config.toml
n_layer = 9
n_kv_head = 1
head_dim = 64
parallel_block = false
lr_mult_o = 4.0
batch_tokens = 32768
seq_len = 1024
train_tokens = 273200000
MLP neurons of a small language model. Each row is named by its layer, matrix (gate and up: input weights) and neuron, and shows model dimensions 0-255. Each number is 128 + 24 x the weight over its row's rms, rounded and kept within 0 to 255. Numbers have three digits each. A neuron's up and down rows have the sign that makes its largest values positive.
After each neuron's rows, "fires in" lists the words (lower case) most often at its 100 highest values on Wikipedia text that the model never trained on.

L2.gate997:116129167094129108134119168109179128134156114138163173122118143147137127129136124159089132114122153108096109115160112143153113090141154133158118110095113150109136096145100136133078135132138128144142084122102130125068127109096141166112138111120136142122105157151156119133181108111167145135183150140174103103104121109078138117152093129165111136123107119137145124134161150134116139156145128137132179106189122120136115139131136125129150136079090133120135129094154138122146127099132115088135089183155108090123144119123142110104136137138127123105139071161156111119087172148159095068153119169124141136110122142173101136131120145136149108105129143109163106144118119113167097110116110105166080104132117127145144103110063131125131115118092080112142157102123158167191138137140120
L2.up997:104121139156119124148144146135155115105156153138143165129148067077129140125178139125091142170114100144140115116136088181118124156137121143123108194148138136104124144135099128141120128112148119142128104121124120132098103145142132153126114121107145172154153128099170102096133125103143135128133150155112150136100112108113099150125135127131173134123103135095143114086143110157103152141213124169120181139104106089116129121115140118133125168126088155127124137057105129152162143109116118108163155148159078121117171097144102118161103136132117135093128102126155115150115136157132121098094124137221165098124088128157114090140153168165152142144147137153112118140146133125133129098099164083130135129115104123129123110100092145137137134150128134062100137127119133131153114139139164
fires in: "this", "same", "until", "the", "one"

L3.gate708:182112109103115159121144143158116100110114184133125138149129100130108074121118125138107128128184097117152153116135141132113108162135149132110144127125117129137115151109147130116089105146136081131129121101170108135125088160147132112101111159104112060163188147138169113121132146106114102133116151137177104072074115163111159115142120177099123093104105107150107129113144133145151117179136100112163178127143169129121111161115147148107193135098115116150169099117138119167160107108111160092108104142122105070140161091103139131152122083119130160151125139093168111164100109108140122140136109130157127122116103172123124149116132104143113127120145143130180116109143138157160103125139143153134141108121117122130131113141119135078161165092165155115159112127103126138135135136140149
L3.up708:122137140087145105111133126108146114129120146102118133106147138127139096140123132145079150146147086139141114159114115174185111165113110137141113108114099127120117172109154104124077134135131118137155123153136125107123110103121127143073124160151099117125168149127169107089125111092134174132156146165130110105122169148115134182122112130105076112112144106142154104098128089123110134126131138112143131151129124123155145136133155069085180129066123163175110124124085123130127124136134173070129142143123075130151134096096157105139167182073122127133116131129130111139134147142146102148151116139161108113108084140152135119152143108140102140184122112141179091106106123150137126116126159104121147082124154104139110122130099151105139174111126132110145141196137161165118149154122113
fires in: "the", "all", "on"

L3.gate441:177139161123113142178133136100116141123141119122151147120156118139132121131124065108116130128143110140092157130099094126156129160142171131109150135112115095156116145133111118094147160125123121153115148159148129087077111109132115090166135156119104139118127133156144140084092150098111160133130144124121169095094129109130128147131151183100141105125144119146135087095128113162061139141163113120151128109125159130155102143056083131167153124094100089101143113112111160107098133146143113125121141128111119095146112089200118136108098129143116148159126140120117136089165110128106108136125130155145135155121133116123144087134110144107154115128128130133110130114159094161143111135135153098062081114152126165132143139143126128115178145164156165083087098142136126158090068124145150
L3.up441:137110163133130104116114160155098149118162119133077127118129130100117188125142131127151140110129115133112103142122132113144124137118115110124109130132140141112164116131178105164153167130108169118096088100163181133097150131158095120107155135086123175127194142110112139162182112078111160138113128136082146123129083135105170122100171131154122072136135134139153103150147084116111101137139112142105158079155127153115080078109153118129156104121089130137116144132131119130138183123153174137145152134118107106114150130127117118096141135167097144108115140148123093157130103116121105095175140131113167087115179166123116105114129110138135135110120119121140115143096127146069155166094129088106135120161147131135114177108154150139115159146136165099111136146117093116117138151109120
fires in: "of"

L3.gate872:090136159136128132112133065164130137124162106102127160135119114157106117083167109138118098138142129092170096159175108108138108087164148162120134145118135170150104114163153171157149097143143140113111109080148136144140183126145155156095132099150147153132142099112126128148085177132129136113102157111111137155161102121139149161086120139085126095137153111086136122128140163126141110154152110138155103123123130125152118144140065161119109152138118129118147143147165136107100122178126170134106119132168137161150119103163102128129103142133137144159148092134097093131134109157113113109133120130108108131128152126107082119138122108125118113171128162103116085127119123125148094128086126093135142126106109119104117085173137167101135134081194118121098170137080103113168119123124115
L3.up872:103122099137109106163118150113135106128175113124127145150100133115102157093135136114138111158147135114126146136119104119127095124111112123140130165151125154150185159123129113101145147107153115128162105090162119152123115129125151136162185127122121169175090141153138095089081133086141140166148154125102126105155125147116127157084136148154134143126132120115152107118109113137049144168114123134126145106089134177143147087146129136175144108123154103100120132112107144139138129150115097113123152127105127119170091177124142143081091118123155132111146171123129102104134150114150092143108154131052157113140118122141139080146123099108151086168135154066131126132139117149131125137127121167161115160115114143154099088111109155141076174144170135170100121128099097108141123135105109
fires in: "a", "an", "1"

L3.gate587:114099112079103100135154143126171115099102117140109114107128094149171144109110145111112117163129108124155126142151091092128106079136133138142137123129101153159145125161146148114158099132189162126127098138153113158167143121115136137148137132187140122134154139146124104083139117127140076154161142132129133085150104123083141143131166165120118079097110121169147100105114122123095143098102091098213118116141128158140145116137116150110164127115105076090159089139110121129130108121115109101148152148118116137147142085095138173145154138109121119130188118157124095130108077120128120149142126124143155103112110117122123128140148119136122097143142166082168106113125166167084134165119145122180145098124144120125106089132110098153126137122146159109161174152108132120148129118093137
L3.up587:126090093130119126097197130126109153109125112138117102150131137150117049149138115126070128183148132114152156137145091137143092136129134140068123131133098122133119115124156128113134132129115066150092121120157145176155158142090131136122104158067169101146133108137118141131158090086156074144109152152125112110085100103120179140099140166114124078106113122156104145122161112188099118103142092101120122144180129145090103120103180129120143120146100135122148091127126144149136151118143131101145130121122119100133133152128145151110146114127154122138100126098142108102118122128125131110130165097095095135156097100124145117124103129131180123110135114132128111065140158121139106106137138152176124126122110136137110118150117112134152095093093172113165164138123139123116137156096136
fires in: "and", "on", "in", "the", "with"

L3.gate778:124157135123122187102152094166133142123133075087149158120157131120146126122141173106129103092125145096150108144122113127106142087122151186116109139100126113095118138121097116125160117115126139166113093136135140147076119118160120101118102116092131150141096142145121146157127147123167125121092123118155186105156120136143110149063138124137129126128115164095095125156176146141136127119139139126129177158140081129088129126075071108135182150168102163129137152160150110127116120133120137099142148105103131068125160123133130114130154135131124161093134157141114129111115144088068126124132168175134116136097121124144174147169177110114123115116138160139124123119156099148118164134092095150132112101055147107117144096145128119099135146131142139112129133119178115113158132119126153
L3.up778:191169158159075057133141121129176067145139142108115110127115121111113138145146161097122129106151141083106135160126157119149157154173130116120145117079147131129137182153150131137152077125129143131107117119146124121107158171088137139106172119114127123090130148093129135102163134137116114136167122096131142160152138092090134120167179168144133119172123121077158122124121157106149132132137105144139149198150125146119189143153140107140114102147139104111120117132138121137150130136128121112142139118118142175139096128102176128168119146104129142133147145138177146153131134151167134101133129101125144125170155159107108150082141123137130145093122094104151088127120135093089123137104125139119119149104112108137150143108136108137125118158150158130165064117156142112115141091139115
fires in: "all", "most", "that", "which", "each", "more"

L3.gate454:160111151135099135115118103065153111153124096125133128155122141166173120090134165122107165118128126125112170136124143147118134114173118103116075135113117097105176115158141136122118117180115151144147107134074140106159075150158141134145139136154096153108102110147139105077126112089112129113163149105139118105144142190100103139118134118148112134116143093112122126123121079131132128147117125132117111094177132165094147144079174105094117148109157135183125123144138144101122107129120117108122151113106134166151127156120157168135107098121151115134140137184133091168133183112157145167139116169102152141161101134074137138152150115133110114102101150117121118097134109102134176134090093146131133147133126140132105123120130093124135123137121136153095133136181090127109115134171074
L3.up454:124158145135134142150111112138126153158152088115102114139177117128122149155156112145061145113138105169131168152147132114158138119147078143124130116138162117142143132130120164146149140150123146145102140135126117089149086168061161114128174156160144150141139103100100154130114084089105119153100139083132169122155110139116133152132172145154122136138092092108158134116110132145085133141133096139099116080126109139136149127135177144136148123156095129174120158133127116115052123110169144125110117111113152179131133121127119145143124135086133157111065130131170089118103148131155137139078108109119110152177136120144117092098118145113143196116092121150120146151150142077093119160105149123137072126134145113137095147107111139129109143155150133138139115122105147133121098130124118
fires in: "that", "not", "who", "of", "which"

L2.gate248:115152102107112091140119147147165080129142145124119143107146118153143148148181145162100097136099110146125132100127151140131119096152128142125081112130124116117122130109156140105142129130140127138139160119095151126112132129146124096128135153176131122134148164101160126174127160114147086097093139143137128085137119122106113147124129119112145142112141084117104107086128100105142139139177146181133120170068098130141111129113136100089116107129129099105122131168146118166127159121134118088091107101117113139136075104108126134113119160120146083079161132112136149123144158154141110137168140112123128124127094073082126119132075134077194102138136108166131093101107112152134134081095088139115088145140149134140153089138116140126120160135092104055142140163167091152108141148117139
L2.up248:146123101103085123136122148122145130097143152163118131094142117129109149167152131178124096136079108168154128085109095167108135093177145135146086096129117113126094127125155140127163118150166104142117096146125152116129148127125109093124130121133128145103131122136152107129125190103156130110131149152099116127151116163127136151132113147133114106117144109102134145118105150128144108119141096172130105160107085136139133118089115111087092113108137093116082104166156112142119152105130153094111128145115118134118128113161122111133082124111126095133211111073088130121132136137130106109121124104104100144087095104116150092132122121103136122118130124182142089112086127141152138126113093113124079157126114144119133112106074115111117166133107114021140145129163079141121139139150148
fires in: "or", "to", "not"

L3.gate843:115110147142118134113151130160131155122118121124078092136133144140157109123122119100165139086069111081134166140131107121134140138109143121087112078131123126091134114117082145130123083138125105189114125134123137158162112162182127128141120149126115117091112123137102101154152111121141133172171117144138142052128102132151100153109121121111085125121113089091093166161132170148155103154161108128128115133137089152144152139076128108106095115112137152057124125130121115091115126110139125154114123126140125118122124118112127143129114153112117118156154149129182189108119091084153134153101128127157137142135127177162135106135112138148123106116151104154096116131102074131091144122118156101118172089094107073124131088127125126133126156101152112121144134147115138097109176093110147
L3.up843:133174172167156148132143129093152149154119154140117110144143147142117166151140153139125161137078137097110123158135155119148156128150102159128103116144141090127148133118116136140144159138100110084124092101174131140140147162125104152093132130123137131129153113099157088105169117131086125133089149123106100144113101113118148108161126132122132113151082108141078145125104137104107166123126130131129122112147142126096142098100153155109157174149125122131107136129096117133095166147142134122149109138113150126145146109121119111094092166113085143091166175137131132137100171097122149100084095164125129190136119094132144141158153136175155097131073129113110140130136096126080146090167173127128131165122121164116127122109169153184176143166174119140136145160147154100119102113152101
fires in: "to"

L2.gate348:098137143139164150110139130124140149105103112107150122158153102104166127131121116103138101091084143145134139117116121116153164098117172177092142135114146120090128118131108121089150154121130171112133120109129161132103148113129089137153165150136131144106133147189109108092123111094101124098089118119156143096148150166165099161152173170132130159144202143167108131134156124158114145164161117133115132091111130145174125166130150136116139118131081078106134123149138168155127145139116186110139099118133122112157127114157166135133165163117180143134124154092150121132109128076091120121139166139136150133106139103139152107151118145151142147141122174113123108172138119091147112141106126119104168123166140155120140110078084132168138166122166134126144130085135099160127113115138146
L2.up348:160110142151125118133177134123158071157134097122135153118131121163114140127119137094121134134116123135133117120132159104171137149189127160118121135108118092161145133125123129123119131195167140133105086119125124106136101152135141108150134076173130106145092151146106094131148128110092152122137100077121133108152117147117135110141142135139198147148194146115123095135102087108110146131135121136116165132184105139125084156107101153121111139136130095105123123107148090116158127105160156095088157127112113122114135114113123146138113160147120128124102126151116111086109131115128117098112089156124138121108151100118087125122146136157132136155116153127137126121135110118102140096090142054094170109127135151140133122116098120146178176151184159094148144171167127144124192127127183
fires in: "of", "well", "in", "late", "situation"

L2.gate755:136120152077110160152152125141128180104153117099103185154124080131147142165178136129095105134151151140137115112110111131161133134137127142089138093106170143126185126121138121106143129131129092120134133141082117138175091135094120082106149160178114143095150131160155142102129142130161107160072133152149087160136119140136134095108144124168120130089150125109101126103108112108129111098137167148129121150155122088120123095100139126106114137128124131110120164110117131096132148103144131149123136093099102105126153088121101135081119159099105136075117135119107091149093140118166109123126118124112199143113109126131192122133136103135126127127133124142129074130164154147156088086138141131128145142132165108099166103163119141175161139081122104097137147160127100145105135119157127
L2.up755:086161092140102103125105125144109111121131112099149151115103127120084083154130124127142133128159096180101116147111153163134167124159097126126123120138126117157160152132127098145134143146176090166157118081154165141108145125132153144126161123151190121135124146114096129179135120129161157088134153088128120148096160135136155118129152129142127157112130108076153126123093138154143137139130113123126126133136110127140121114149117096097051166102129131166126100124143109148179132135116159086175122131158139107109088111094138176145150131141198151113136147098119157082085087153167105122108142126091107168101103102129093105131121104114163128114136100124120136157108133186146158152101130149151137093126137154129140098096140131094162114131114123108100104116157128157138120131124127
fires in: "not", "considered", "votes", "still", "as"

L3.gate931:164124143108134149131155101111138092136123094152148163167114131118119132093163123134118133114154117144130122151098146138161136118159119084119117134110143104082136164141139159119110123149135149098145113116137126108141098117129159075115163162139132124145109108156119132076103153073123128159083171091122147144170153190101150122111137136165128127133142108117149124094105101129106132151134063116139096104129152115132115137141175113124110137108124143150098135146123138114108106144127125134124157121109127156110129114160129144131119106093179154123121130143116098133142114099134130124130114135102147147162130120076125167117133136077106094150098117115170113148131120094157118150121118082103067160143130111169114164118176122070112146153126161157104044123147129143095107201111112
L3.up931:129130134132099145168140075097149121156133126075108149133130148137133118113094117147089146138187120122134152106114150129145126174159115135128157117108129143124145098155121136194094133126113163113138139141159109124152171137092118127105132135143094114132093124117125096149119133121117141177137117120104164076171110120153176160134101132173139130123107137160121059103115135172124115137137087134142137163156140095145178122148165147151106082126082135086113151090144097157101113119091099105100114127120118106159117122131139129140089136112130126138125155147139131154146097125158114115143100111105125103139157142104137104139137123144093131109110102152133128059138137130166149132134148062129080134138105108153084134151163147095137154163133169106094146075144102132136104105133120
fires in: "that", "not", "who", "which"

L2.gate240:161126087144135135112101080145129113088126165108083127129149106146142088089131124151080139134113121142081115168168179119166105119133135107158147090105096145171193162109103122133150126131125128148144151143119151125104147112113128125140132123139137152131096105104128147123139121101135149142165146114126139100143116119112152131158147152154114124147159161120092117120144150108108110089128116133107144152102129113099119143152119127162119117100112114132092130120159119128092151167175120136110139175159086117144123163117118096125117103089135174173123149127069189135135118142175087088141160153187134114121149107077155133136106131105107109064183133085111143121116139139159138115173156110138111138173123128151115147116117107127104113116124143088122129155154134155117143104142102
L2.up240:124150122165141090149093103129161107153129148115086126140149132145136081105079054087090067133131162158089098132124146116145097139130118125137173126144112164113168133148119134144123138145122153118145120119116133112099093098135132115113120135138102157108110109147099143117128106099117147126106138097141145110147149117102122197089176146130132084159134149163127159159108205121109126114141122127108117118125137142102116118093143095139126130145141109154106133075170118137121134154138121115180131120126123134145077118172159088142113120137151128114142141141119105134091116118168142126114115091133181089132157147109138121123174159151127110093132143130138122084142092166169114127140133101168100148152117128138135106108145145113150151168099165122126138113160165178159131100138155
fires in: "which", "present", "who", "ranking"

L2.gate800:133113098163147133110148119159085140105126170130119152123147094142089140095112127124125122132112120161095177153137138125136143113093095132133164148140121103127139097093159107161130173139166096158128114137133155103105123157134105105145118142122193080089118166132144131113141122114150165110125150171156069131122169143122175119132152136117135142143108087156089138121115104122121124116119119176138137115118186146141161126125105120116104101136135173147144087127117089109146155188116122113129127156135132121143072106140131138092165151124108142143088119116130101157118108133124120079136149154162132090124103093111130131093120151135143158132168115115163122161154143124130088118135168177149165109138128141126183168127108109140114102159120131122133165141142076124074166121117152
L2.up800:125135101155079142161142190151161149138125106124128143140133143142144158137150112121101131129114117116085141085120135121137158148171106145102157120126156121126134099168100143121126155133140124132095112132114104108145151130143107160126095119168180129169185109131165139157083149104137138099109111179148142126128135178125095133135096114134082090133159145097116123110122116129121154112129158133104150158082128124132115100160137105136141151103106164132098085124139056136095154186143123150169091122137086171168136130111131101166115146110160151122171144118118124129127145132142108118152126088126098136145130138143145149112124130107140122128180120144175119164157149172124157071097107146141117119115155168145151107113128107107076137105144138145135134148175156114159121120089110
fires in: "20", "azerbaijani", "grand", "war", "azerbaijan"

L3.gate103:121144093115110137151152124136140106140104114158155130119111122173135135119159114146122132138129105164121125140173115105090122076169159156124138118111119153087130126116140150096103123165124115119131102130157134136159149121124176136130188130103179114132106157130160195128134120105149127128158166121131142106097148116131113138068154079143132089115125128114161106064139166095130151152113143110110151145146146137111133092110102112099108127135148092142122085111148129123133175149151115110146120159124123129141090167105118179152166118126184102116123138123124081106138113150138137143146189164111115121108142145112108140123164113128098113188143120118148116120120143119143120128089114129171165126122147125128152074137135151095088149154101135122096089077181095118160138152119149
L3.up103:108147116121071102102115124146148084097176076137136186131144129119131111107155094114112108125157161147117132120176116121068111110149113180142146162092142117110184118099082126128110149119131124128141051117135153155132160118146156155148131101137088123157141141148080095115105161121087109107165159098150111098160097133132152117090131115124125090146117141116137132150128136154135146158112128125108168156134127128083169133142128115123156104145134118150138120148118130143129121084153138096113148111143132113143110144190107167089124145142182132129142102127087098123127103105130142114144139154115083161120131116122079098112131130131144085086080135119142137104135164159122135131122132126146083107144118127147143116116096126099089157114087122145110146131138099159116145078123131
fires in: "a", "one", "an"

L2.gate427:131150151121071120127158125100129124081152106113111104158146134102120139164109124077104129132178099140148184107089127119165113119135112107136128126119124143115090101103138139122166137121137107102166128110123172118135099143130138147105115128145181106127151128127099118094104093119165156143140152162138110099083126091155136159113161093164140130100145072096162132119129146114112115156136140095175103158165107116157134084154131092123144157107115097110137111147158071093083106173099120129103160134153058163127140118115143108126149151113126089109127130098086121122104090145149161108142126121131137095150151127132181156124122146145133137134138121134100117126140110141099132123187152137120107089119103149152167113130133124146156123133101117166117148137128134178176144148131136
L2.up427:129113116168143119176075117145138089084159109115115162176117128134127114125136153119107101111119097148115101125137117041092153137109121106103087220142144087125143127103137162159167106094163134140147090111126130128179137150174162173120143126151121141145126107134149087086115147137150146151132103131108128136116134140154107112126081139160135122131136151124130158140115151113126169133091113103144161102142107156131124112157111101109091161125121159126149146165102137106125123135119081146093184148174103102124130131108122109131116140140124125115123180107137081171155131095129113128116150139079114124121167136133112130165144142167139101146127128091125145112121123136100091103131124103134131119127105130130155118113117162104084109171126154124149109143164136147165158149112116
fires in: "1"

L2.gate838:124130157112108136127146128136117096103135158129108121175142097147124129095114165116122122180140104148146154099133161102117108155161120117094130110129141140141161112170099158125126146130195121092177105132130142113121110154132107125110157171100135146096109114101123113135146112106139137154111118139123170157160119094115130162169084147168121126150108117127095140124128120121129158118124161156101118109095106150134118147151086092137113178166124143151128142101131125133094135122120110152146127099096121137112144138109172109141118208109159104154110130126157134085099143106135147139151105099107162089061128098085116121097124119176160146107136109091125145117106125145152103138125103126084157100107175152107099130158159121106138119118164105111077120137145119166173172154164124
L2.up838:127052136104095167171132182103141129108134137158108113151139104124110125110133159151150119146119147134168145125147132082098123126129117136098118150119143149120126112119124130139112134115125099132149132113134106128099134142078087134141077122108189171117125094148133132102089127126122095143129132135117146116143083132150092141098107135143106099130147092182144150104137137118155130115127145184100106169095159101088149164116133130113117157152112204107114103120098148099117144141143135174113111118146155149126149147151121087116122133139132121151119108153126118089121087140120133153080127119114147153130160122104125135089124096154117116095126119116148137059151196142109105128101128111124118145096184109125133128145083120107137120123123134122059079094136096124167105147147131
fires in: "0", "3", "1"

L2.gate858:125116136120139091160129113158130114124148137127125147159106125147140132115133129104122108088154103115151140082127128150127121124133117178159134133127101146129126135108121181152141146138168150108123127107142120074115138108114146116122190083115071143111150169123124131171108136160107077112151148150107122111146140106161143115096144134119127146095176113076116114062127136122099134131149126163174149199124085130134121142120159134123138123122139129106166117160152152110152125124106125103098137115122112098064135128093101136163145162146060122135113125165156123137087139082112132129185138157094137142143107132132127103112079113137145124151091147106163133141153158116131166120094130105167162111114123096126109102136148121077150089126135087124112155114123176095131131153135100
L2.up858:164099095096154112143139098166120112128143123127116161087093115161168125115158134084147153140139122080120075107162142099129114121079175157165150141115087138162149098169128148129157119133155128132152109131109151131118107145136122139154108108162137148120167126157122159136118102151134126117111147102149112157115086100123117142128135087167163134104141114123131092068166137149145113116172157123106137138136100105134076114112160132149182143124111173155132131108164183114120123137099132135105110117141166104108170114049080105146130118116124177114138148179143137127104104120122119116127084129097130119132129138160121166116115128101123135123099117111128121129129126171089117123119160151138117105113139174100182097123107130106111150153131092106139106159145100133105100118106136
fires in: "an", "a", "each", "single"

L3.gate0:174142179158098121101135124144133095140137171118131123166156109149180149134139109140157140091113129106138130138129141093130095114121123094118132107108138075113121170158192124163157136148093108106129061119112154129122147102137080117124145169146139153057154119084082142138137133122095139137132149126184118142139109146100112146111161169108132163110093147103146146130119146124118140145158109116085123143123146111092116108096143075085167150138113120169113119137126108139113152115101117158115108153115089138108136118156126140098130128102053162129132161118130136174143122104179166120115129149179123116098147114127141104098134139104134137133084095102133113088098138113096113114157151117159126118142142128120136104115119106169122120149164123126110122151122132092119123100148117
L3.up0:104125140174149132150161119166159141124129162131118131128157151149130129146098118136131142159118136126116150152139124120130121122144128146136117104139153160123134161097129116185130140103113151134129108142125138102140146140112121173098145148155151132074146075129133066119169124142099143161137154169139094088151109129131136135130168085141124111105110144110117135079137091132116142152102098167112122109134166114107116086136169140124134199083122126154145139126127144114102148170117177121133119113102132134116144126112140172090118172104076115130113158125189160122095173114166085125075105140126105137156111162139134139120120134130127144132091144101111107147131116128114128137138204128142127159102113117148092128141153160135116118163141109139116149165100152087060133092171122
fires in: "to", "t", "not"

L3.gate953:146121162117115104081138159133169125126164138127111133135094143130172113107153138071109169128143064142115157083115113134130081107087156157089134130147142143121146119141115128097130108205138111113107103094143100118123126083078125114154100109092096125146138132161108102129113147134150111118134109147136129092111159110140139126144134160099148154128097095104136094102136137171130064137122135117144150145151098132132122139123126076137179177116125121110148124122156136122155138154146174129146114096126124127107127091143105146094137141112096147145136082129162121087095129102163091147124108137137118116152157151126107179149109137098130142153134133167130110170128133147168096119115110126149125101117067121144154134125098110104142157091166132084108114123146102109154111175124101
L3.up953:140112135150150122081120163160111122143158153075121146134117149104124093159148149109120132121132112096144140162142075099151133124131112134157128137102158138125158103150061115115186153114121125122133095117107171139120106122105121101129110145089110137155171151161119159131177123125117137163076080112141131098114130137176091133121116151115133100124127171158158138106170096180137079135130176141138161126132091144118113101170177143141120110167084120109167123129183160151138136136138118115148158143152162157155134135116083110086123106128163128125134148158155161111123141112137128090162150150088144105120151113133092091171154126150148122126110138123148116133108081115149092119159149127136107113115117161104181121137097132156127122143112131133167104132145130109132104147115131
fires in: "a", "years", "that", "world", "an"

L3.gate922:099161126144098116161145151115133099138119122124140175130100117111137159103167103129108116120144079102136106133138148148109136141160109118116156171127116157138119152130114149152124141151161180155175173105120108124119165087160143119118146080127107169138150134156185132133119104152176155146156117089144143138111129190114111116089114177103129174166148129171129131087142159123106115120137137112138145177115074123112158136105137107162165076114145151130108094159152173080151125121136124106123154140119121160145091120154129148099097116136114123099136151098136153120135160128130103167166164161076106179109145083121123109140140094120100133118159114115147122104125145112123135130071127128138139071092119123118120114132117159145116162140123112123095119140130115123129152136143157
L3.up922:114138114143161143114091093156107102126139124144123127102122169134120159111144112155122140136106103157139049125124135127108111108150179106124163114112120099139133123118127159164105096135141139164164071159149147170107171158110144117093125085129127118130166152130135094118136140147107140126166098130135141121126101140098141122105104170145158146135146146040127118097115127138112145147142142136112136109099096113142124132150142126168144108091141112141129151122123141129095166117146163117116138136145121142167118090103109115133084148106159150164180138138137092123113107144122074106124127140131124091153129111099092159100106121115159143161095136126135091142074151095154136164107148176145136128082115103155110114162133135084133130132176078159111100137110123075138132123131087
fires in: "a", "an"

L3.gate502:128138136132084130122134126139110125139141180122089148114143134104143128142109104123116179122100145110107131105134148093142080142145146118100171177138084098148139180102115079109120163139125123112143158104167107170097135158124106120144129156136048161157090120113122124141131138121176125120128092126109117141129122157132136113145129114123129126110131183133112145121139127113110146146134116128123152139129129092086153129136158158111133151103083130113139160105187117141101106131058137091088159105097124099146125107132143097108132106098154132117181122138166145161158123145112118172116091129074115150125159123128086115111127104134124144155142114130118144115154100191126147124081138176119142124121105147099150135169098175189118130105132142170141101138121121127110102132156113
L3.up502:120142135135125055109085107138184156101146137143153144110114125108127150135098114153158141133151142115127160139074160119103092158150123117147112121143143096123133107104145095109171139148166135084137153147163189122163122134135104135122093162110122137089094124143104075157122101121094111145149148159101135138188148113110107086142072126082094146144112147197142157173161159121142115091122139152119131065142113157122123159128112125156141146153136128140133117111124103116100127137102139137172125144124104127091126165127104118093127121130116130145156122143119087120099096133124177095139135166136143102102154160136111158091123115144099110145120116136166179126146153101094109117104103129143118110129097118144151131118137152140095161126098123136137121127127115187098141137133112
fires in: "s", "its", "for", "named", "as", "job"

L2.gate721:097139148146122092077199114101126164147177128141142167110075112134150106139113105103090114136121092091133106117137105097093132107169125146119117147129135150150133133170147140117136148135126108146145106125142125032153173126163094100110135124110148141116151140147127135179111158156146120120149163114102124084141123124145122125135117112076128166119068144168136118082094130159110150137128175103083151160125137141130108161126103112131152171134127123129113162102157130105179116171132133171116105103127137125127120133078137137115134142100119145150133143155176158101140134130131101143148130119119110127139115103178103117143121118135120131189145121130146077118132129133102107131094129113141106091154163155101125151151120138099110113130160146091161122138149116112159094125119148
L2.up721:140094145150140127096138112162163136162183099129091149119104087120132130112146130104093165142187119148123112157130117114127113152094132122132116132137132144168143133157094150103125181147123141139136118135134154107143152128104109166118102104110134112115126137161130141154099094162126114151166161115119137102107118134165135086114067114135155144148128133111127164122135117185082093107108141147108162144153150156099139151104125119124121105121143135176150145112134145090121149141167138094136145133125108115142085123122134123146158132102115139185138132154134120080131085139135111102132105153107153080144142137119084112176123121076117115123115128114152145083118112118141148103122143126150149113118106132151116140179107147098065152143089146072133132188118099167169103109080094
fires in: "a", "its", "the", "his", "isbn", "best"

L3.gate554:107144138093113124136123118141121148115085120137077156125194114105139104149119158131097138125126092111119121149123115137147086131124130113104116110139085099108141113144083120108131149150125163105101118131122115158139163132098105150117075118123153127117133143130128145153100120138111081106110111166106131115165134118177093124150127106124141130139113146104160089097175113155174126101091174090134125137171149075132121137142133106096124121109146128128084117129079127107103082119139140115120111148150102141101135120133109139118132117133126114200122157130141179114104141107118123185132064125160103117140126117121120071184117095134131101147091172123150122116125076133108155106134125112101142100156095133139151171113152116120108130140150124131133095179076125172143139109143078
L3.up554:110110174088145098138171148112138142153153123178125138132161145102135167124120110100136108097120129178153116166107115173168112124160153151104109158114128127137159105162167167118147150150090096184169108152122131128128145139146126093139090151167158089164115145125157125095191134098078128137122163090118134108154136127117112132125117087172127137138113117148153138099116135170120156105128129122117146128146117127144118120124181101123119144095097132156130137125132122149117122137129119117121098164114129125162074104137156108096178110129172115114143108114101164129158114109164123142119120180142150157114111099155105137139119120106159164107116119095077117108137140139087093124153139129147133066188132136095112111142128149152137111150096099123118113133157128116144099102124168
fires in: "of", "and", "its", "s", "her"

L2.gate155:112136180133117106127116133116134146129143102160129117077156101138151128126141144127067172157168190073116089139137072099124123124147108173141105148150138160152095160152121112120154154137170131088179146176122142127129099157073097096105076121192142081112135165119117089133153148120100117141097142140115123130119116116129130114134103126106145131093148151142145126105114143110152114155162163152104127141143128079146129165119093157171129117130119134146117139156142105096113099109114109099132082134115145154135132091106120121111109177147142109152133101123122135139148090137145129158120109141114172129115098121103135123125130122131147103142130159121119136112127097134129109070106127106110122111146106153131127136135071138187153119083153081125113112162133134157164109161134119
L2.up155:117127104100163143145154155108120147127132126139127152105116091053159116159117127123121117138095170141102104149126131106100129063166132158144093130107119072121129123167101137126123135165180143134148136118159109101114098132121148127129120152137137114153123133130132117153154121115101124127101162103064102085117118112096155079095134060115146117166113136145144130057098119121144116114147165146165154141104135126137115153097154152111162150142141095102113163132154083123136133105156145086124143146156117126112119126108114113123096162150135104141159156117153151137083074127142116145130123135168123066161143159149150124114117121108136133066142144152163143119156104144136106098129119145119110120144117155101123111131107140119141091113156110098139130184129131128130144149186167
fires in: "s", "or", "is", "released", "born", "its"